{
  "hidden_size": 576,
  "num_attention_heads": 9,
  "norm": "rmsnorm",
  "norm_eps": 1e-05,
  "rope_theta": 10000.0,
  "init_std_o": 0.0,
  "init_std_up": 0.0219,
  "weight_decay": 0.48
}
MLP neurons of a small language model. Each row is named by its layer, matrix (gate and up: input weights) and neuron, and shows model dimensions 0-191. Each number is 500 + 40 x the weight over its row's rms, rounded and kept within 0 to 999. Numbers have three digits each. A neuron's up and down rows have the sign that makes its largest values positive.
A block is one neuron, or neurons of one layer that tend to fire together. Before each block is what it responds to, as a language model described it from the Wikipedia text at the highest values.

Forms of have
L6.gate1119:489594507478488530500530504498469472462554514479431418506545473406455463554510547541535403506511489387552543495488445444514543466478491461543524592453550552427527504505492490515538468488583507431496472521466487466471429544498505522513571569492411467498525569507474428527507494510481578558545554467453521467522467543526480491484437420494462502522656401480484464484495584459568561524431512532561453541486484550451498484537497454505498501515474552524479525560500513465484533459566524556523530463527559537504467447535467537508525546442473436494498472517497533500492469518505511500
L6.up1119:492488490501433562549450529628465604505481570429563519496470468470482525502499536514497455587515540532505464520499451518450451496436564465568528459545521510551487495541474443568486550606446515531517535512478561493467535503538489481534502505461489514528518453466552529519441457520566521510477491508555484522501516401595493496526445538468533485519494507485504510485488529439509509576471541434531497578449488545477523588518509476483510511517546566556499569472472488494545522483552587443538487531500452419440551512520605539471496504526493488450496467438568453564484565544462496515

Past-tense verb "had"
L5.gate119:542491494452459493539520537538476558456553493496454476470518559528443511555514553603539482534505501456567482495506500420488500470434501416494542509517449419501513556516526454501443548499521487487514556473443513416591463502535478430513524507535545505491500480563464529507549496494466453540511491423551524501427587418533561506559498486550554487489554618480505512477506480447453523509499559453510504553465493556497470541502552495479526474490388469515517427511502489466532554459441485526490444535502486500441540494504579504518496460535528506494553515424489500460486502524575491477
L5.up119:550536485488519498529486495574525493446521504509541497499594515447589608542555444498491475540473483477511540480518536481450494467543486497495490589450465480529532432521530511512460496504429449536484489525493442444514532565471508489560487455491537454553558467520555547454432460498516426583523524536534550498470561497529522538579499479477488434469444513510512506515480527515492527492384485417553525518459438532571488503497469512547540523491473411536460492526478475506469483458455493452600478489488516403457547483530513498545432508421447441543432532521565479493530497470490511488
L5.gate137:517530468564518479489537496509501430476518549453443462556444432500468496469417505545544505543471514497422498436506483508554522460494414545462477509569498506451464441473543482580471535538492506462489511483549542440488453605496511444531474550479474477535474535446454472513559505459492578478482447478493577567510505551481517481600425490517493475507490521384508479562492499474547541516479488448557509452504496449489487505489455499558454564546566534424451496503423461440515478503499496439588472529513462495504578478496514476526456543472525514602433549466454528478458456547421480511
L5.up137:487540520520481513429466498522480494502522473557525566436485468547459494473512472516503491507590529486504503478480459539437515481447478529445474339524560510555534466552473531542527502503509504562525481524474454538508523554445497587482547516563538566484537439456513579443455462443521415510514454426442456527520589460500468518499473485436422577447535578514564460425521445466440488537487463461542470448466452482536608484581522466558567455494582509435467478434501446517519531534540509431490530491447448508557519546504533503482509552540508485512452485523500488467452495533465565450
L5.gate153:443548470561499497512462507593525494515508509569506552409525479429438429436488467502448513543477449512477499443441476482494497479493520498498474528568530462499470486524492478483584509563430497444481501421510533443539405576563481512523492555432425492448514498458488462537529591461510510521497452445595509522427558467462490506491415453498520436510513540515469499489504573480544518526412523458529515536413514506415498473550494540513539592526498510388456511465475559471491511542492483496500542515482538484541455478487487487544501473503525515457533481429514540466506521516466484506
L5.up153:479532540508479559548507541467467547588486473514528543505516433533480488465565521544480511480499466450550437521524494390522518487458551533627424472526452526557519450567524534502539536448544485543511451478517504563529530527457499468475543463501559428404478604575472473533456449407457497477507580462505569472480506470467480512480443504494443433551505498480495424555552479548497426522430492488475541504485449521519538498521491562491491456521470488543458582544465513420427454594497557535430522513506534395464445482508523562511534460462472503519448478580468462489522510484442528543
L5.gate175:483553479577500479524473495551484515510506594501473493539530463508455478519403517573509490482450558526497566511592495503542558436488493459458527448508545526491523534490546467503566491488473587427533504549448506440448404577452509518467520538487525526427509508545488483549508543572518530507530480459525515470498491478482493456464461464525555539449537470432519462463494491446501455552460508521515473440475489541520590588573508528586511472511472512520453481528551490503488461495549583532463582557492534540477514486536519476596560547454509494487508508547505563526519481480544492447
L5.up175:564491517503524512479441496471493514483513460485550523521547483523464585429548462513541457527545519535442442593526480426490526566512436520521522487534484459571545476470470471428482513476458459475513481538463501483512494477469472511454503464502498486501463464460593507455459468486483500591534463537524533559533540475506495514456540556472461396379369540614507480550471468528516511574452541477458544430532502534477520451489417590474540580549483493494515510531469432483417581524560513540484470567460458470508451490518531561478510476511503480443461507481559518456545483480496496449
L5.gate197:428523469425463475423495584535537530525525491526508506443462527504566486515537517573482444467528483514454567459566593529560543469403534479522481449462468549494557564574497472507509495549488479485471529499465466506458544516500504528564562496525471505446507438542468384495575509526491451487467528464484512519475452496517508464546497463517460525547543483530545497498478510560394475524510495426484506535463534468526533522552564472555567453493526521566483520500541524494511480505483471458512462515498544468484469465483565562513501606515517512511516488467528542508453528475473571504
L5.up197:458474434510441472505455447579466563489428482524520489475536535496471440508468483461498497520512489510463482526447549542605666464504495469505511547443451504440488506466515536488474456487530555442470469487469451509406455513599532491453501549506512474490568502493517474534552521492482540512530532556531482488530524494451555512479540494542476525536583461467524506457480494500467499490528443442595466516525465483474472511464446443592512476539536498487466488500462417609478597512514526576511455429464550503549500487465532441413535494466430475480502582450488534473559497482430492502
L5.gate253:541484457466544496503471467567542485521588439506499551494472524465468525407498430527574451429486492527550498467503499507477457492458507494464457488526486499566489529458510475557469514502502534479476461494581496463535485507486564564565446544566510478524444484421506502452556564567491460519535518512505509425498470441595512455502458502464490484438570561492476565496459471541439484474438535459454459510499498493539526496439509543477522491521476514503531524529547533453555568497516480478476463526483404468489530430489478430518521463471503487563529422482536599428584562573439518510
L5.up253:450550505494462428494480475462494521553508492483533457514490492491529484517527543469428493497514544459601527548489537527487557476491454464430461517534570479586525498555526430628550533468478502513514544478466517482539556544440511511468500462470459463475543561470445486535497538522576524505462621542504486506427571481538479487504472501544479532505518449509418518498464584668500486495539546522457445517456470466463472496471607453500509487567515504561514448457534529519512517516543623539509462543499539481465431579404504510529420517545455500500448510444504518467538543548486513579
L5.gate751:562544507507508488524629598555525509475535573456480542482413534523551562511486469476477466471526490468526590527507375358542584463507506489549491553537557596439457551491448475509587496451522527456457510478568578471483489576450506474508403531461490545573494538364473458480488441573479472455512519494491513503470517566481497471535437466448498467483531447470473540504446517500510473543451559450443492452495510542499532494444530511459480509553497490452504471467507454533497497493469499527501503542493528485494505505579511577561478535458546512483461482450497524494475520562508411489
L5.up751:492498514454473448501492524546488466533476495504487529526513465523496577471436527537438529546497531551474511539514548510433532446514440495511500478527560464494495537488469482566523517491541519513441525490416506473540467479439496530496454512499498522532481461535544477469463430514482457458461499463474530533504499440451532472519554490485565513418537485425479527450552561576540468572555519462500485498477561528525526525482470503484534466561507554529511516524464394484464421437423541504432515504518531513541468414501545538531529524480527524534442488501500532461469486499500455490
L5.gate1077:499565440415499492448512546530513526513467549566492416449422469528484563518500528436460553477534474475534422438462472501522520404463516532522473584437450449476469468535509540491519517437520449561473500481513514569493491499462487574501505547481551548519548590498487470491564514520480529542510489474533534451477511516536513465451402464579536439524530518440483512459499515573483435492449451508433545482447506440510522500567470473503538415461470439488517528545487504468468538506497526473555537547466462464539463434463564503569524490506501510514468512441495482481444450516493476575
L5.up1077:522450514452491478497396517550431488479421525556532560501428508550422531501461524541519529471537561502498544525500549498520538515459515425519581473482501505453534462531542546547478506540527517534514538526549479452504512528481458484495496491458475507525483379518463556441486534443560519520482523508472563523499547538526464503501486478523445516495468508492546488546470505532479491466409503518490497558483501512513500546492524452544578484484585476537496553523447473498451422431597522546500520512476522524542527481521529546478545477507421499452534504595523503450477488513467526522

Standalone two-digit numbers
L6.gate1223:525464465543513485520521543533453509466554515446437497463554477505479555549462477568509460491472549493540453505577530502431499533542464524464455522571451466530468523475491475462525500524494529515507424565530445489444603503482447584530570463459575444532537564531519530460535493441503511499499551484461519478494422488538535481548448514493630545492580490520549513525463436504454490530525581500465493533529502547561545474537533496493530484494381502491535492472497516517482520506515487476456475501464494409531514458448579473492537552545447479520522518509458457489511443410528475503
L6.up1223:492414552483505512479508566442515460469528474485491543490444504576435481543483524453485467432474541464545488494469512581547457510501573552510483503543515547528486517489516527475491438519498518504469441495483537522526466518526471475449487487502552516512506511518492516518521502530426513540591429529488511504490512540482489452481530505475509514531499412460520466401445551502472560544484413445505459567530512493415557528520507557503491510525474405537490464468525489470509524556436549483505516467417554496570497508534501532531503468477464513454480534406491451481400544503523516504

Numbers in table cells
L5.gate261:501458512505541474479514495556523449472468526450435488466555472507473525514479502480461529489455445483503525466516484466512497536516464522539524493555512525466407605444501500507490513461465518396464468446480477543548484479412542455506463450447540484513497474494548503513443439516489511462516506446520489488464463507504456604585571495527547523550493507472479505515495490565518452519483543450487529510568492574429501503536530464469435544566529506485488527551473520554550497540560564539487480549577546510451498443566488507428510508445465559472519513481582467469543497576432444500
L5.up261:458459542495412490493475542545564510476517528473504513498501452437578384555467481537445484527481489505530505486573544538542523530526526461511484492508514575511494531476456417440492481488397563532483449485503468518516467431514436543508489510529542547507524496496525592505510504573471503493426513522460499514477492473483559526552496502532495553515443487571521496421529490475450523503564540502536469472530496515491494449477516482463455504509464487477503438581469501487497461444523541481495455450556481510536460501504512489455483503561476475488601449441428467551508498586447486528
L5.gate349:484479540469491544498504566539532515505503504454510522482477522502530473523533466387558551485469482448567522553453510492460485513466500552454531569557466478523525478506503508576460508504435560516601516543553533400467563523549482527527505503479556442571425488560459485484546457566475522558534490542480523439490570457526523480388521541429434540523515558488429546478540508509485506459574471536481457495516531441558482484513501494463472511514470503561502494428529530484550525498591454492523440516484498444531448535382517401487548435493505439501530448475562503504501466534470496524
L5.up349:529509473553416554522516486522477523490525524586561485540466454510522441538529533495531532533459490431580506483541507513546553506443509471528461515519506516521528503478511517493554481533475462475527602463447467522535575533460522495519539539476513493447530517529449515489526438483476555478538523472488499486523505564458544535484538503487521502498575500519537483511484473572494371535495494566500465579469557544465535504418491510525529455478530510475439539516491555491514561455526514460415499496555449478489506500491426519518474559484506447450510482467471515465491484523467553474
L5.gate451:528556484545514495521515501446548520470527463565406490479569575503526537516529506499519378530442529531438539475512489540501499454473486455510524543486484501507492494493484549471479465518517598537545442591527445477512519526515484503505452436493547445502463510468450595446468491473506452538553514484487479466517478499474485469482558535463468544542529485497415485398501559521561497440466588500474498540510541432516456475464438481537545468499438523514490503518480457522483511468409499474526489515505506455472481520490491557511491506495481496477495561437473436464540513434519459547
L5.up451:454472562494496458479492459537516519518537460482434511490427472524494508525517489498371540439541474488526486488556529576533597525474482459534463460501496526479523556474452526466488577537516481450485530516559509515523508470518495472499536468427529484462432515496592446514571566470524470521488503481532550504504648495479451545518556471544455539538560471506469490441447502494494483537484447510566521531545496514452499494508467441528491464492467525484513489479498507495435507512489506547539520519472552493555473491465503490465512464545505498509484482460490472487498460579554568491
L5.gate629:460532510508483510517532538455448570540469465522437552465488487472442588566447518526480562462470562467467494534459563449550502489540563470381547546526493507436556477496484537519488502482513493528474518441480565482545528511510514525428413546516509403500571540527540539521514562500498438561547600463527388557457530491449572531533504439484559488520480464458547463459468512469510530461500505518468509530564460467496466573507540492560491538488442520535554517474462465516534554410506581539415491514443494504467487463509495483555512488559499476459525475403467493495542489469451538536
L5.up629:488440487523465482555508466536531482488530423516493440487472484542468471535548502450495460370520523455490477397541440554548426564521476539597435453430597489510500557466485472431468503512475541422503445493495477535426519459535505538520541521518532526519420551541488496479565523422471556476485513497490500497461473493603509589463555472495552511510566470456468431562539475529472549491489532486514502463539456470476552475515579493515541470461467527488540462538523529447442460542528488464531461502476487505618490533504420532477552535473514446523487525509515529465465461494517481551
L5.gate989:546525508474524522486388472492581500561461450437565463470481472540525552499458452507486504462547502482519502479497502593418423467519514514494492461480501503509510455494505460524397511490550507528553499494538561532396552455548515554516476457483466488462483528472605574571532536486569453465533493496505408493463508540477467553523538437527484504561491467529494531537537511542502504518490498501469476489537542481524479525482497464444526555502556418455483513453472501438598545431469515489540451563431470439545478430409531488497526524509520532533489432512526508445562553454452532502
L5.up989:396466532467510521518476482469499461497481495481501483523518535461479414548488429490477439545472503397468517485503457503486484494455510535567579466497430604508551448492547476444446517534539464493490559469492514478547516522542562597534487463452414470536475521577484527512492507455498503517507445540504464484486541540434494480489540433556456493526433457467494556533511553469531545450553475458527534491579582484495496530472538417504461554528532521502588511498500488498508477463456511415531427476522491488452461548463424496490457495476452467558604464431466472479435536506537512535
L5.gate1075:574530528432550529526484504458435447466470574520570525488531592496517463504533475546475485523557417551490501547557467514459501552494535531567452536542483546461475523545505422537490517466528451479518491494534478397518484546539498531493486499482490530515477555560557570476468505520504554475554437489485511492456514493471459470540393518476455511525521515433482513504463488541481518536511414562548435456505537583446472484473504394534535487470526468487481521535495483486483475495492484406543533534428496506476519492491521517498401486557417457516445476529467466494547512515487482535
L5.up1075:473550551469488503476442512571570531529483509461502538535465523533515425496600477469523475492492487468410565513498561493466573529514481513495513553568475488474518525499511471552518605456560485509477434539505498487500526452526458541479444455468478441468484512486482519479504482525497526487482492459493442531490468495442518508545467473553593504538477542485499515522537577488544463525507507489485526495501555467511556475455519562469492485537494501449536449457489506550413536521454514511449539578518551436515469607441516542434486511558510452515554538548543464567478505472463567577
L5.gate1296:550486549480489542512508486517550466559488507494488488509442467432536496533516520484526518622445500480508462446571586528488568497491484488503442514450500445489482462568449497525471466476485466429480536561460577420464454569523480574538465510511529467499440498502463493556531494467498507536460489455452507498492493422519546570533495534530506562501559560535481476451511498447441442512507483525565468443531492555496552530486466471512532508518512478533513464545506445491519525452459505532406494512462473472453524492471524445489489507509531492489552534504497450491520504565469482456
L5.up1296:568475529566495480470471576514431449481500539480527436482512471512557508429533485565509438545521500500401477490462494490425454522518475496476591468489514543437489513509549469512531532589481517542541532475487504481474509501462483441510504511583558538539514511397513467485488472507468540516531505490481515560505477464415460512522469522405472523495517459488568508566450425416373534464476510484488539428500459476518514490450498530509528501482484507469556460522505587482511487516497495484520513456529530493560546474467503522436475486498419505483529551484509462469524606546442491543
L5.gate1492:520526486477564508511505549493494511496551479423473541499525537472476505464518543554389469539481488412523509450500468528462545533521499524519471494511557506548476560534452515518421535492459518517572537515541536449530609534509477496536528457505476471423462533460494527466515488518468622518571452440482483537497517451535462496470541438555598550511557511445494520515544463480465511535450511457563470507544572517493491499501491489482548539513497423567481514517396523517583546486548536464531536474473465502562505596513490439566549510489569532506524499477486486427470502501480491504
L5.up1492:546503617511537514525529555494499497512455526452452482528488504555442502563401543493456501493465532440516468456532418562531486517523466509464494500511504506450535536457495507482487440540538510430468540446555460559418563471526505526534505499485510460447487552482530549489546510451503508513573459499525504575483457457564628550525570400466568515477528451411528501475481392473505528421481522515564485502554491475502453517490558464519473500517468539515556538480480469463531443563393485461602455565511467549570515532512501508489533488513444601526509474481460520387456533476537500459